Weights of a small transformer language model.
Size: 9 layers, vocabulary 5771.
Architecture: RMSNorm before each block, rotary positions, no biases in attention or MLP.
Training: a variant of Muon for these matrices, 111M tokens, 13599 steps.
MLP neurons of a small language model. Each row is named by its layer, matrix (gate and up: input weights) and neuron, and shows model dimensions 0-127. Each number is 500 + 50 x the weight over its row's rms, rounded and kept within 0 to 999. Numbers have three digits each. A neuron's up and down rows have the sign that makes its largest values positive.
After each neuron's rows, "fires on" lists the tokens most often at its 100 highest values on Wikipedia text that the model never trained on.

L3.gate436:506509498523518524470466450411508588458489463469466494529432443451572556486480403470560577374473494505448544513470537481591439404429488542580508451520550485451515490574475535577380481524517494459503479531505503496394486485410484510520443462442555511503559472505450542649525480475639538439531584452509503427537409538496536513511485576527472511497474479417538470444504409471406441489477
L3.up436:522471500579498531496544454446531596447522536464434478466519415448468594491479421461543584358454515490454530519502471433548481496445446512590500508521555586492472494505450479553379490554556486565533501544509511523413444452449511382413448528508552475507635460476402535589576514429530457434508507452528512448476423543433530493470427551524446506504496470503459534435540464511506411512585
fires on: " a", " reduc", " mov", " bring", " \"a", " dec"

L6.gate628:555502439493408475461490366526502559528468522457524432451444394486480530392501532488604432388574499513549522496520483500510437511523552461510487460523533516484578513499499471550483460541496512450504604504540449545565486655458550514519566578481475484475519542534494592457450478482465448522483462481475543519476517534518517506509562545554599631488467546545532523505403502487572510559382
L6.up628:557466464510526559533622383623503444499470445462513450402495447503533542521509478552538552425498565472472533504570452488542425599445485499524491461428516489527499446477505535491499496478609594462510630514498521610565470602487608543493506499507514559560513486520566542392564584496367452529419480594460492449464487491526485472539423540482538563578568463538529544436427503463552529530536
fires on: "/", "[", "S", "H", " there", " ["

L3.gate518:601557499493454446446441349507491507503453556529498458464400424423455521477463481479607436528391452439553518500485577435452514563495495458432485485610408557532504461487559440559518392490471505475520446498493486475400548557548533566423465579469527537433433436583436561435495385523458554469492456549543545477488499519500475458526450576460451448488515475474544603525461531487492548459517
L3.up518:488511413483467480603552517509501488468463483488465402526508526443464561508453500407456441428503501542570527560493604479421566536538571445453521548568511492465483476482550530501510368493494456519523620502486589466491424547477480533496469524516471501594429494405545501475449453493514630483551512542510562480387532471519485503425392533409455480493588505434570431473480542525403558490462
fires on: " m", " res", " office"

L3.gate90:429592502485474453525499516449459644417470431480448602507546467485507472477504539549460549398550501508484564539536564501451597513536440469490415541508493520480483489571497444390533544577479424442570520416491492504569512395498424606478462506498541589462644538462485464579461504539588459506479523566519468512564540532488430540494525483564482531499478442406431471531549448522454541421493
L3.up90:558444439527403436491575465522501426483479460474588566555463429464532504544515536478528464503464585425493573515575464559428405470499514419511522487450532524446506420479430511453470411475491534419475413530444500540452467563403510602529623551504522538509541472562452597406509488453425436437437449471491454577547461473510422543506461461510589518506558440588488522541494545603528496432469
fires on: "===", "s==", "s===", " ===", "=="

L6.gate572:455433443513414495468549546508489475376537497459536444506417446568480531512412509368459525595447543437493454384470485468609404475515475450497495504457393575452466538428556524548514506579518495485527471556476536521579391562600455462499489492564533477477441499520506493508489548489525456532545549495522529415600535557482560525515578464419500562508430511530486501388502437580473622500462
L6.up572:498603487525530511541581490515445511507554565469502493512458464503384462521485487442452482493486518427519518527440473464451423581508400465433539587454415529428591489478420501576453522489470464443453551447284481533520491425545452446487646495476466412496539494485477457484470517441477495473498547518466537569467565533524453595546604529506504573507439474550489517426556540545463507473542
fires on: " |", "|", "ou", "ut"

L3.gate413:381508509453488473504610489506501467525470440527507511540583588455542498436527620519427530504469600599541488501435369522421456503567550515506539468453523481435465524513422515424519521520514473473491482473468492553532546491479505497462481524471501476582510583535450406504396472418482497510567469481533524486563446513508472551526583494536526493500521449454529578471533449445457500481500
L3.up413:456503468491444421485492473473523510526405428523510502519577468492539491463541596456361448547490610478580487534417425489418444471544550509481565477507534491459465532422429524418449524598490413422538531393401480546526518478479503586485512559507434487543502552566495427456391428464529486594488516478558500459597420509512399548511549550523538521477458467433558557539470385433487577499465
fires on: "\n", " votes", ".9", ".4", " table", ".6"

L3.gate215:512528533522563558527587580566478511398473446543548520501463441463546482438472593627514521582484506528504509543457510493463414464662552580377435549527480532469611559489442455458580525449457492486433588540556493499544518473559539563486431535540459523595458553476534425485488463440438510544520463473474499550483511525576526476498470479450451481578477429483511577453456543533388490559525
L3.up215:497552551495528397528545451472549489413503384492534493448505462383566510476463599526571598492474535491583564519552467577415429494556418522466488507631486562547559557615459490477463482393388503481472588482455518470502514477522480471441439482538536480569384547539475517561449466469471617543503492557438419572464528461478468477565503466431475503595461469502541582522433522565419493493471
fires on: " ==", "===", " ===", "=="

L3.gate605:503436461462492515518435478542623524464516536509422411487565510542506529459484502546536493506570518493493399457512406482563445463482511513499399533492476508548492417480416580481497649482489483434437502509417542603548435534529427442510505476447491403529569497424604512537515435501540455541361513453486572498552500508474504458513537424563557475529482443514503581379570556449423475466469
L3.up605:461459510456445413598420476526563540540598440473521465413492514574507522544467393614456484455507547552551406466439468479441495498509467489438491483558392529452499445492401553514518557487564472375438493431492538560471500531541486492471503514460473435525563468498577556447594463466455431547381492525495568516501534481492490491497503447535500472437502399490512555465528467408523427520489
fires on: " as", " |", "\""

L3.gate626:456518558452631396503511468473482509500447497526556488562524459490472447511601495485553453482466474466530484496551424611456522520496594507547465452446490545496567472546485470517560457428471499538553514539496493429405433434502524506478421521492431449433512561525461443446437484429487475561453464516585496548594516485523419563462515517475578457452452453529455501522543399551565451479478
L3.up626:509500536435586521472519418470542497511467435478478521550546489488431509529586575449474494412479533454547514499584520605400578478531582480555504361444468514494439439542446495472567535475500596558499573507509505527446450501615570502413474478433506434480489553512470433520445554411565542540488495493586543500517517523505537466538538495508609493458536538532481431522505461492606515521519
fires on: " born", " School", " scient", " complex", " Ant"

L3.gate454:476514500536487571496439522529572516489503512475417536534520549516538450491607472583521446597547521506509512501522493525543469455506577468481467406531538522497499508499493516487457564531434473534518545529559501440410480417599455356477479510554630560417440448508539476567521559539413490481470524453508407516434582445517461410430535375490459530503438524529443446481497400623521626440516
L3.up454:487464493503520456494457437566561425464552514479450521518537561542555490472556469540511452663488573522469492471559455566486492507479560507503534425508534532495480532528480493483453571526490492576517570534473511477451419430622472423488444523526618539472462424486523513604562530520452528439480530496460483544445532433528469426490505505534483529528437536543449467455500468573500624441524
fires on: "ld", " of", "est", "amil", " in", " Carl"

L6.gate371:492498420472546529530503506490580457466618499532549415597519486487512489498500449566507528521419472491399538472505576526429556459489445523472418517490562458522482531557441615528482438515531471515468588464575452501549558483502567519486513496520603497488483541512497560491465457556498481414479415448470487539546447385644489522502544599523389525406465515479466498474488566528471454587532
L6.up371:523574482490527562541570496404420516576470565496463440510498504439595528497526586546526431508473441517532521528478607517557590480479502482475481516473514542516614510550497499401531640466478536578451417576479444475410509484541591521560571469586634525520526547565485505463447515520501563553504531577468594527527501568572491533543442572440462484386512539474411582549490461492469471573472
fires on: " Ex", " ex", " pers", "n", "ex", "x"

L6.gate391:469544505432536435512485536514563405450465510463532568523567535486495494440536543478559447523487524494414447543398509514411488537492487552504408476500494444473495421428479481540447543491521446523581503545420487454471475503552466632455505499573579471425547466545534508482453487612532529610472410474433569472529479452422431502533519425629473464563533420459531501562542422586489430520472
L6.up391:510540574469427534506524427549489467507479533435408538468603521476481412487508493562445531524459622413474421447525481443457556449554485555399361531472545438475532483523454564496570503470448539439548493444566493579520549503490445487452491490461548498444508520450419545453443586561466512580482369537454544557541528556545474531568473552519485483459454464471603438438482497574529471382508
fires on: ",", " ===", "===", "s===", " City,"

L6.gate560:519513487550453534489397432468529490459408486445563592569525530523601499524439620475474449508477549438523441467528389542510482417504457517497518547459510416502529472519472493513518524487460528475515435428480461450547583462453596534564578504471563471499499434491484552460508484449437456512482448530515495560528510519473423557491575592458590591577525437478466608587510443502556472511458
L6.up560:449453456536537590552532606480539515558457478413471448552496539531508533438529433568474560508518489479529565552406466527539472440583497532511544452531524447510468444581420518537541486564424536563506461573501481555468448534538426499438516483461601448535466573498403554539388566440550465592487505462491474577575454475523532441515578489491456486525429404469490505506571458579532486484529
fires on: "===", " ===", "====", "=="

L6.gate603:481515513510461552554582555484473518445431510453539463444448429546449474583504577531472466430490533549418397489474468529390490532388543436421553457377454535488536502593529555567567550511469435537483503478500449561567476586552518480471495479461508492471493539499483478568521601499537465538441454500512608573541489477505487435529524527470535591521485632452420501469547511443568450513474
L6.up603:499491540544621558530485502535468417581479578474529432418433476528436525516508454487589459488634463519473507467517449458439526524466500553516506482429467581388503522516543505522519514496498456418492541466452588450581450555588479451462444518563522490534499528518545528511526512482461496453383605505438537474473560527533555441489577505496529484481578405554435541435566478599535506595438
fires on: " r", "os", " ent", "ur", "c", "urr"

L6.gate591:494504516581476523485497641418501484506499536576488509533441517519529510464545520468475562570499542428495594518579565509484546509481464542440403461483506445531470546628470424530467524544554516473510480546578518481486519520577482523513458517557548502464528524564532536527466566521477550426537454409466496435534387471596518506551475515539548506427551587563463520538504475522445555560469
L6.up591:470526455531485544430540552500529386479558495508438534499517444492623536490487567549533431539469505521445512444538628565474587563553454601450553507534450457622448490460538434612457432481521531521498444481602519466522510618517496455505412521449525431482528547535531627521380513538521546466486528438464511525479459545528503534530441466496499444561517546442537489556490567524545483529516
fires on: " in", " In", " con", " to", " For"

L3.gate12:505545457461378486539402539370431484519450518600495476466491436563482497528510392586480508537477444468465505461510497509544410422540480555450548455423484493590482584467485490413550464459465416443421441473470396485453594467497454549426496542476491502452421499474478421514489577493527546364515542412541537448485579456583590559503505502481490582487450485496465458522493500464402417452390
L3.up12:521463527430486474528560449547498530482566525460615556592509470485587464441458510479520477466525532505576485483494500555483596408502483500538538571496484483456476484491497487527347605496491579537532576561495570479542551540506513460517498454499543479460533510510515522488467429515474532520557522600440384529466522608490405515579468386529475522463453551480550505537406474502551464546508
fires on: " to", "ation:", "ers:"

L6.gate617:516480424528500468519517471541422509452405539573587414508489520529555507472524452512546475481597540498444450484413466412517578465491422452587565451516456504561497488536560396490437489550416460553513493495531492478391488410498434529540431513448560571390527536587525442480461566494556442408515524516603422484509471494510444500510528503560495575394570524515397526551435593587452514455551
L6.up617:390570454530541443482584480492482445484461471423497437474558549484414530533465427580384506459531501434586415476512526625531536542584522526554430527456432499425507443431529557455579486452449504481496416604527365518523478501468519460564473507483545530432491552497459469490502474500442509520390541483613555556516468500545486408530555517476505513455493426502470507521487510515502623550536
fires on: "s", " s", " (s", "-s", "art"

L3.gate111:539552491497432574536525427514567556495518504493473515551493547594473563498482441455506608447448503544442546503629550503548396504501451453493492473479524389567519470530524553442548536434438503514458488535503468525574581541501549393421499421491560449469552612523483488524529491415529461422404474499570549550557546559461477486459438481444462549498535467504385564514564419600566516471443
L3.up111:531481467543471611510516466465537542513535538541496470557453608601459522454344428481534542500552558457471520519579564508566525546508507494481447568453474359483559479412558482443559481500436560492471458520510403535569551521466548378497479465436492399447429609453527536502508492529535449433426489460523528424512524561517506493467527535483409500481466454522458477580455463603575491552467
fires on: " tr", "===", " Tr", "====", " lic"

L6.gate164:487520514499574534549542502553477489489491502541573432539540496506574419554449580508511482447496462482550535451423527493523395497498516471496551492469372516482423551487556389554519551530412463556507508503480395526437523504543437572428502585496546463451547487492431517491529488554557495583574565518499464516542536576522471495467497437519391515541524526529473551490514526476495525508491
L6.up164:519533533525541553579456532487502501503486528447571416531507566410596385501474483420541427477503509491542475581521459509478496489509486400510501473434485546469494504484499520555524532535456551528488514564482484538447465468435488473414426524490410589525458479616589509521476499520520513516466465465498528440423540600529397470416522563555562612556416368519479536465472500483531512443495
fires on: "th", "st", " 19th", "nd", " 1st"

L3.gate568:496447544529498518496517555379456532487564511499380570528554547494428461576500564413551477458565480529509501556485524400456407493448512585553536565520429435481433413497500464513459482522556491562504560525456556463398405470493462477571458540545480466503487601512460560515493426655469450455460540419457467541503534522638452464538445451501492498484381429506514551494463491496548514613558
L3.up568:524473522559507457464485513407446551446551534485395514569517573535420433543488476466509504470620509509471494593456481468424437478477478485591477486494401475481445419477482525506474471466465536504470566443475539480403515538468527525541491532514474528449386540547532463460501375605433454505477495504444468531475542494572411504492471458532436474525353433494527561548396495515578435571618
fires on: " an", " was", " An", "An", "|---|---|---|---|---|"

L6.gate453:561506532510435539490599536522436441502539456457519478410530570461565591414503499549503490485429541442602547633540533472467458425530464385485561461431465525430495466483422524523605413508476520472530542566425471500498468552531516424507652498489384533477504468457496579504542567436436531491427508576504494536533512438513500470506502565464544531521510547480580443455504579530494518544587
L6.up453:502448525515523618499448546538449572471490431495556533480504490446450440567502506440438499519489525567485456516412502523480470509439474385484482481540458498449546384552499535465454551497496518545507534451456532532539434429445396460493478499465460416449557526556462454471489553491486480447452444393565530489470421502587477546496564408500535514521559512472531476470573498485500532568483
fires on: ")", " 4", " 6", ";", "3", " 5"

L6.gate520:537540503531496572559504443409524497497580429548496539453613437451455480548474615458510452498492533580527507577554542470556459599526469462479415566493592485459501576473448595425539517480417456448461453503470563476567495507531411547583457520617440510544503493517538548499464508504504500451462372425518447444494493506435532450538503541521487503517423505617480508506498619476509505502539
L6.up520:513456510453549564471528551508536535445563492464529597528561448526464428464495558454529506409589520577445504509522525552485430611498526460445466506419567529526477544530517479535474452497488457582532540509467427471406461411515504429544429557457466449626494392555485512520488412520534508511433487555496420499482497512404575510502600513575453486587474509559534546473537507498492526577478
fires on: "en", "el", "l", "h", "il"

L6.gate447:455467495620543479508418498534480514473454548542483614493452487492525565594529497495519505481530484670437416521541405528534438569458540499481479468452430517570482441493445554493501576563532464458416508487512528452479538504676560497462534490477497493519591466524497500471492465442515433560505496517446512494492494484528429483472521550591530504575437575520492423512506535472428599569531
L6.up447:428379506573519461559549550468411490523588592470449493540537537446489570583528504520571513475462490420530462452491480469545410512565515482529394472446563613511544552493455450426490616528537477503413602603429506533436527556524581407439563529415496441589539453467562489540526518459497483560426508454499500533425479450496562457530514514569498448548327495574464424501538524475475575433480
fires on: " |", "X"

L6.gate629:496474536533480553467510524527571551532558409474381496523550505566516515530494475465538483513516558548596497521542548535503534505427511499560518474406431513492543492575461518535457541501548442444479537459511509538432501553520415539377544534593506513416614468406459575507452532451515560456486400529507466492448495371536340461448465524489543507444507532463518490518492499499618493495490
L6.up629:471412449579552429523403538455574454433440444488550516549490469631467536426538521455505476525491462495465424511485521475518477512407493496548481477431514523456571498539428468624528474454491509481452549525487486517460517562476501460456529536460515526505482493526419555506499531534513474497551460579551355452433472456514528443439498546544472443414511459358569549509484464523477458417434
fires on: " M"

L6.gate227:423549534480469460349399526557459447375535562550422494581501595505498470580585591474469560555543546517469523594563533528509451569462542548489486520532523423480409465533497522501493506495445436411526469445433397496520478482475481559523492581494434504580542498471500452496378494504498587515475506508522481499535589512615460371450541574506529452503464542500435607435519581476458426553447
L6.up227:469569537476460482445408442473425499423502561500431446471554534541464465488454425530404448466580570559432497497506490507460457471555473605470450564525462405517412480523523488517450494510457501422551483425520361541435499473567466581463479538487502448513563493477484441458428497572445495626587441448446512417550527521555585528439507528438513489549454494414447484445540532417495473513516
fires on: " a", ",", "-", " O", "as", "ry"

L3.gate493:484523521551474567463566559504547408556416457592491524470463541453406498488585414390493497479497422425525506494466429444500593448486444441488424421554488403457420539523483493481464510558517544473463526496428520593584533526541560511467652469583526464518536476462575424494454541503449579440505510426553513504470532537590445492514436524522451571458451486540524470461397481517420538608516
L3.up493:471497455492500587458529571428503435548449508501574468476439565468444490513588490414546528499522504440438508462498465398569588469411548385406412434589488404511592585482634558468572477477556488501558386517527593550494513540494577486507617495669543554557492505484563478591498556547511532477548504525524532391442520461474533454441571436517511559448485521541525466479477439537467509522434
fires on: " city", " father", " =", " tradition", " return", " town"

L3.gate100:451638465540473502516449411480497410491498457485490548529411491520600439576514590529518466507555593494511525465459572512539528504543461475475469510566551482460503525423599508543571486529452508482453499422437469444390588503463542481441546436520546453526491463483500408556532523470449573442562501524536572510511525546491562500450455458484386566450479552433448438492451477433489428539459
L3.up100:479573436559476502554444473476574433432481582575522497443508545631488520512559512550411573491582554504539492461520479606466470464618562503526450594584488517476508616464454600585494504494508474521494595488480532521382523537461575477533541540501521429448497441483528511584519479435580522399490579544465378579513468528435565470473469490525449557540494521495364565513521494513556499507477
fires on: " at", " of", "|", "====", "==="

L6.gate183:482547472563592536513540543486553537476455531473545523506521506430502470441541564461491515452485494469499439576525407512413481518512540436433509544501392535419545505440531565442505481486423469490480616496408490482496457590459470386532435487501521421497450545584455537434491413576478639417474457477450540520457459508552512430521534505537476477526445488567497421473562469509475566463449
L6.up183:546564506541570506643517551432468422480524500504537465533413503491457567490542488452478526499513475508556443552485494476331472461423509483447449484511477394553604531413613499513539506527426493499453489522561443454474498458537400452505518547471552451439538457535513542436514535551513456540499598406424592475497561542556544454460568497496462566560594513504547554578475450512452525503438
fires on: " played", " died", " born", "ed", " married"

L6.gate362:497463488476462556477501514489479460469475471486472573524519594483497548489504453425531446552581589454549444546419570547414485611483495425541468502453452488450373435522498523407539515532459426525513492597556497459482459581518523452575483481485503474430494483512497493472464456557489383517486497497574435508474499504503485551487510471546406487489505603401479515472554572566441491490595
L6.up362:524502509465614609557540517566464470480386473558462527497486486516575572438541511526417491529439444458437508465453466521435506569507498510517421564386410538510437526515509490431529518477566459475456433433530455457443485551544556423459448639598522555487505525512433492466530474532490471499505431544497522555428477449476454420458479563450526422418458478503496518436497552469478545509415
fires on: "ac", "v", " of", "ri", "c", "on"

L3.gate573:459513482469503532426442434504549498454495535428535498470437487485572504511500474514518420548602471554533493403526443568503545586430459501495502475429462500563525536477478595504431557595502561484459474458400490475479567508480488462559382466495597401465528497536509520572412523641587592404418410531449426509541450528441561542503531489551458526535411539487563407493458515471455571451414
L3.up573:484511512515574497537505492441491393461520533494431465464582498521560478476485577541431533553543531487533395419458571586499539509518548515420578492462461455484426541515470527534486519463509537474443471450407500539464431555479599539417500470477537530465340431478473491413507479436508582446390483549406454523497627542454510514480546430488482477565481579536442473510466418531443445532557
fires on: " of", " in", " |", "-", "==D"

L6.gate35:540586557497531525550580525535408492568485454525511500563514551462527489519527545587534485545395517433444534551484530513587511561516440549454430537553475512468500491529454537481478578547515529426471499460538484427505540582517505470524622409555444445542455449423448532599496439456472499454512488408576534505417502567517474453597528639467535474561471554608502481584521547504509552493575
L6.up35:498482487530561607521493599464498466513532445410507513452490495452443472551470546518521457433512537631503459529473411397510478476490469400533517566600469412478533462589469497422498492484483475534537481480529525454518442507485521540433505550520486572475445474511416474506437497528542484489426468450566483461532539484521487516447559520499517538447511483463388546464450557553529470528414
fires on: "l", "sh", " cl", "h", "cl"

L6.gate60:510618433472455449491519400459530475572411478563524514531445461535430513463409430407482420530442526455582388516463538533542485536484474470494430536433601456480569447535477498521580590441446457403502570524462501452509522526450512503480486386482545504481497485454513458435438596489488499559460583551505512522470436553657488430513489535439523553479587446464418483494524529604483522523508
L6.up60:529532414513408437541520409468548507553494530439498461612434566574493456485549452465546477457531551443479532511443497534500413572505548354487499562433553496599491477514398470546513441473461557520554510522461458565545507531508458455423415489480581460490475397484433500421507535440528519513469480469516567528480554490562553442534460458499493549291520459500459482516556566574466566512493
fires on: " to", "er", "n", " and", "'"

L3.gate273:573486511410486602430431470600441512462529496511491456495462543473536444411497439511474479513524518455492486424446441542514440555570529470439565457544493594445501503467431416532537534461456437516477463674452553502466533514426497452503483531416489460539506502477476487558443530500480505561491472509493521505542590492553490488538452447457528470607429472541483458514481518409485426636476
L3.up273:498417369459533472467582454518593530452530527459497474479444447563546463566610572561477510455449514526473502456549536430483487473444547554387516480475510648502507481437430574512495501503487512498431474581486470454543413545481534538432400486496455547500502581519468587639517533535429466636493557502511514550544510439517514447500468508485519511484575552533507461511531440500548494442499
fires on: " (C", " (H", "S", "H", "G", " (D"

L3.gate510:536496496486535529545493493564590506525567561481506431447457478592384574508484556484611534573465442524484517504467534492579474598519500564508460469498459468518576528456483555521422464571466496503524583530514582455530519495517482446402586527516512492467466528513588495449554485483560523502585449570518572479507443418499416479436497524489577512472430360473367458598448491597521517486577
L3.up510:492421432527576582542381527539590496513520503482489488562466374620459440471396500538600474543483342533533491468536535495539449567551487596550542505509568466495497521508527508505459498613522510391548578497540509425554561465505465428574518487530498482495413531496483508425457399583531543522483444524516453515555464416524482527465513532472598546595441533532363426546527440513518447500526
fires on: " in", " on", " –", " and"

L3.gate104:597493527511428469518443519574485631448477516498467405531395514490450555465582543450564528586510453511519457493634418460413543478450542466571426526474406430539407493527503529434561413574516465480476543530498425433586506454451536453480484495506606490421540497512495527512512445504454537487545501509511584486437603426551560498470547498585465518537410550501509496480493526546498442485593
L3.up104:486565524485508550523575403608497468469477400520553522545410512526490552519533470499534479482353427421520597445487553446504517516433532491573592533508562551489471493498459482519467493449530513531444502554417469515570578534516440518474527455528542493536439552512557475520487454498430571486452418474520474450540553517544465414519488493567477533500446539460529550434415424501452493449485
fires on: " father", " boy", " man", " girl", " person", " brother"

L3.gate548:523536539475483526516601467529514558546500486456520528539429386565554436541444474534557559429473501462570517406509534462535591455437493541490519502532449542426507503519509465533480559575547579460542502487506461429555532452475609447526591539464461443488511473437443471388511477479486461545524491495625485538564494497485553465468400477563570520511506473590435508478443553560633507499520
L3.up548:457520484462575562595570509456507537557477530453408557525449444543526468538446515501518590411515586422536455452541585531553536389496482489543509424527556514474420552589585518570479559562497527439551492541522463528572568455458513399523506547498529503523462471439351428460420486470495510589430461460577446555534482535439583501451409454518563564459467498569492510497432492549580508510484
fires on: " cont", " ext", " def", " int", " desc", " dist"

L3.gate439:484427638568431495537572520534511522493491581544569510546498427564494531461512503578569523543468627455570392533454555549484560571515497498448493548486503435602450619574506497496591459525410528540381469460537543520484574442412505562576538476462480512495493469482435487497514367527554539393516476501457525550410523493487500572546476530524473495548472530576461481473485511509457548557500
L3.up439:468440522534534550452500462536523451526415502518459427456499468554507506451477536515430521537407590457548416449467513490531515501468531496464429588532481430497477556473541491520542587442434516515525610532491526534595507578497546507483593473329553478494477574553481519518506458476584567434422484441462444473477472616473592499402446401547477540454484490471529488476447514380409556556536
fires on: "-", "un", " expl", " dem", "em", "ists"

L3.gate297:531441491459458474578488501502441479569496578410557538458510504548486531485586535353481453508510522539468545524529620516538507521463538528472487488529510528504507527573534530513488634455517466486505463494423481492390530564535499516495542512490527466477378541452413535505530530453559596463547456572561523517436417513490497439466595533478561543560398558536441560483427548531539597492528
L3.up297:536427571474478440578508459612552574541524551428570468471508526473465580489599550438468462495509579468454454503456493436442441512552480540468563508513537448448498571465468533591461513420458558476485573545420498391417480573518484476555562504447533461529506459485449537421546472364566616600581451539552448549469467469548539410385466470518448486517430570412458511481418488537495533547441
fires on: " m", " −", " +", "inc"

L3.gate117:563559434600505444515460466498451453388500489430481603447475543405531542472493539397473540491512533564419518502477554520497471476497571657521549558467570518447398593472475540612542463507584553546503562529404512541482552472426437475534518406430539403446497533504451514619489430467540476570493538530561536486553485601575532642436498437449500511513522527509439496470478453428477472513540
L3.up117:486515588533508490493481550430543490494577467487479523540529511493574526538491468443508514466469536551413515527448535549461486469534554539484609545492528521468397570451570478470403424555449538486589444507509544586422536498478438623463540523460545542551463533497514567596465452459544445581572499561441523531476618525548441502407539454491542470515473546588412521472412469424430393502477
fires on: " a", "\n", "===="

L6.gate317:452494443525494532506511465515395481529439522499479527487519547487376476513455457508553621576447517490456465444516493509497494455424486432455523444447438542441497541532314488574579480481565494520498471473465491423520463499491491362543508486477581498548506534487464444468575421528463443579494491499542564483500507513591484532546547523528568467512448415586434466602597528485514592576499
L6.up317:493465521540521558591467426567555491584556460572452505474424502581439550531475487618460553597420550555519521547462483504555503470537511524435503547450606431452417455524512516556558471584504483413538446502525498397456599572465500466481553519549461457521469447510439503479609558513430473490523554465604445456450561470535438439556490459441502509546466471552433534426599560507548478494540
fires on: " dist", " ext", " exc", " Dist", "ag", "ist"

L3.gate156:537519465559476506416552528497567486540538489527458484395523531547547519435573479512558480474486499415464564546552493573464560560474470458463471572556563540549422572518513485468589474376543541506537505538587488525428567514435496538455459448504462486499370432527544531530559466438573520482517500458612497533425479533508543476532480481528487517528476553484580452480441483551489489463486
L3.up156:474476421540526513491500556516533456448480531441462457495590465509466555472508547539398515527559501557546528555445481470529482445459534480463456541560556448518526598411495556429473489469457588425513591460491537586498472526551593526460522592469407521363470454512503541571550419464461433458487519436511552541491458461580461402476510465559535571574440526494529625596531543475548511532580
fires on: " 0", " con", "1", " Head", "n"

L3.gate363:451438420479509520517485505466444498554594589501410491556478454498566485514449503483550479469473399505509388507460592595426557470600495496467592516423543478564526486546404433556450485483555513535493457432480557467491456401556474503516569434582512484372600520559532518434478438427476499515502472499481439474449581487440529426551541545574480530397523473419441433521498488478421510503533
L3.up363:371432532427562480627491510478497432487569555571502492513464463517531532535552517481481506560494453518626450502368482592484505453608424620474505450408517536524442515535415509474450572464415470557453482454457552533504520491516572521509521469464562499445528506517594423402476485448453533493557497521494463522521475465492509477518577555476464457505494433425463411537415560507408473567528
fires on: " ins", "ric", " ar", " ind", " ex", " pers"

L6.gate397:479520502581409494611566485501590498503482436511523524482574507537527501482500508470503554480522535463554505550456475482510455514643412523567517464573505469473486501521419454528553518542475563478391484475514488462538631548447499554501476451570541502489549495510461607487374500522518449502574474513548430508498490466503421516538466487494594515461424420495517631519547415490490509510558
L6.up397:576507482548507577441476499478525554439477468515528517375547471495440519443519524485489589475545479525493497495494538548495458516583445568564506593569461510526537511594496459534461590505531563496473432498508512473504505436496492458381535433534525507472557583538464563467416536488566480576568523531475515458523537438572549564624509405503583560422404489454466471580458476497543476526414
fires on: " =", "==", "===", " ===", "ys", " =="

L6.gate538:455431428547450454514493511533528555531528396471486463600489634485566451453592476497471496415603520471634439498565434537454485466449552516492494540560452392502531491481575493458551474597463449544523533466408474591489551431509451481535389545497460477491503533535498446521609596465542482426532553483457432452469436497446450508435539467465568531531539570535539456570403477555412522567519
L6.up538:469503500576442508478507525504426493483388506477373530491560497603560479528505549556514454495534493470490590559619420522435447532458470584491492541518535461548389494508460523499563566505477454460483482473544496627529438510485482579463570542485506468548495461465493460499489560454468528470564438540515442422521537484503413540510487549486513503428492438490471445383542479550508542567510
fires on: " T"

L3.gate453:555491516544518482497474452587508521448465508491486473524505481460511559521520521463523562436502429525490588514573438531515470461427424539547368537556476429552498538477440545455515483428427514576548445490523505443452493516565444461454483511470543531465460528576528537465580501460527581346505487625416416629503443545570490486382495519509505520595508429490516447476527376497479457536567
L3.up453:539501521470437525588480515512547528514489454525418474483484495512548483553548591522405483460518508542471494460547404466506495528514526514496420454534465405393448526472502471436522446504437444566530525575468539499431402444539389486542542576487574506594546509562571586469485600454509564507533481609566394523440461540450516502444498552505565539582492452492490414454490454474527504544549
fires on: " B", " T", " P", " p", " c"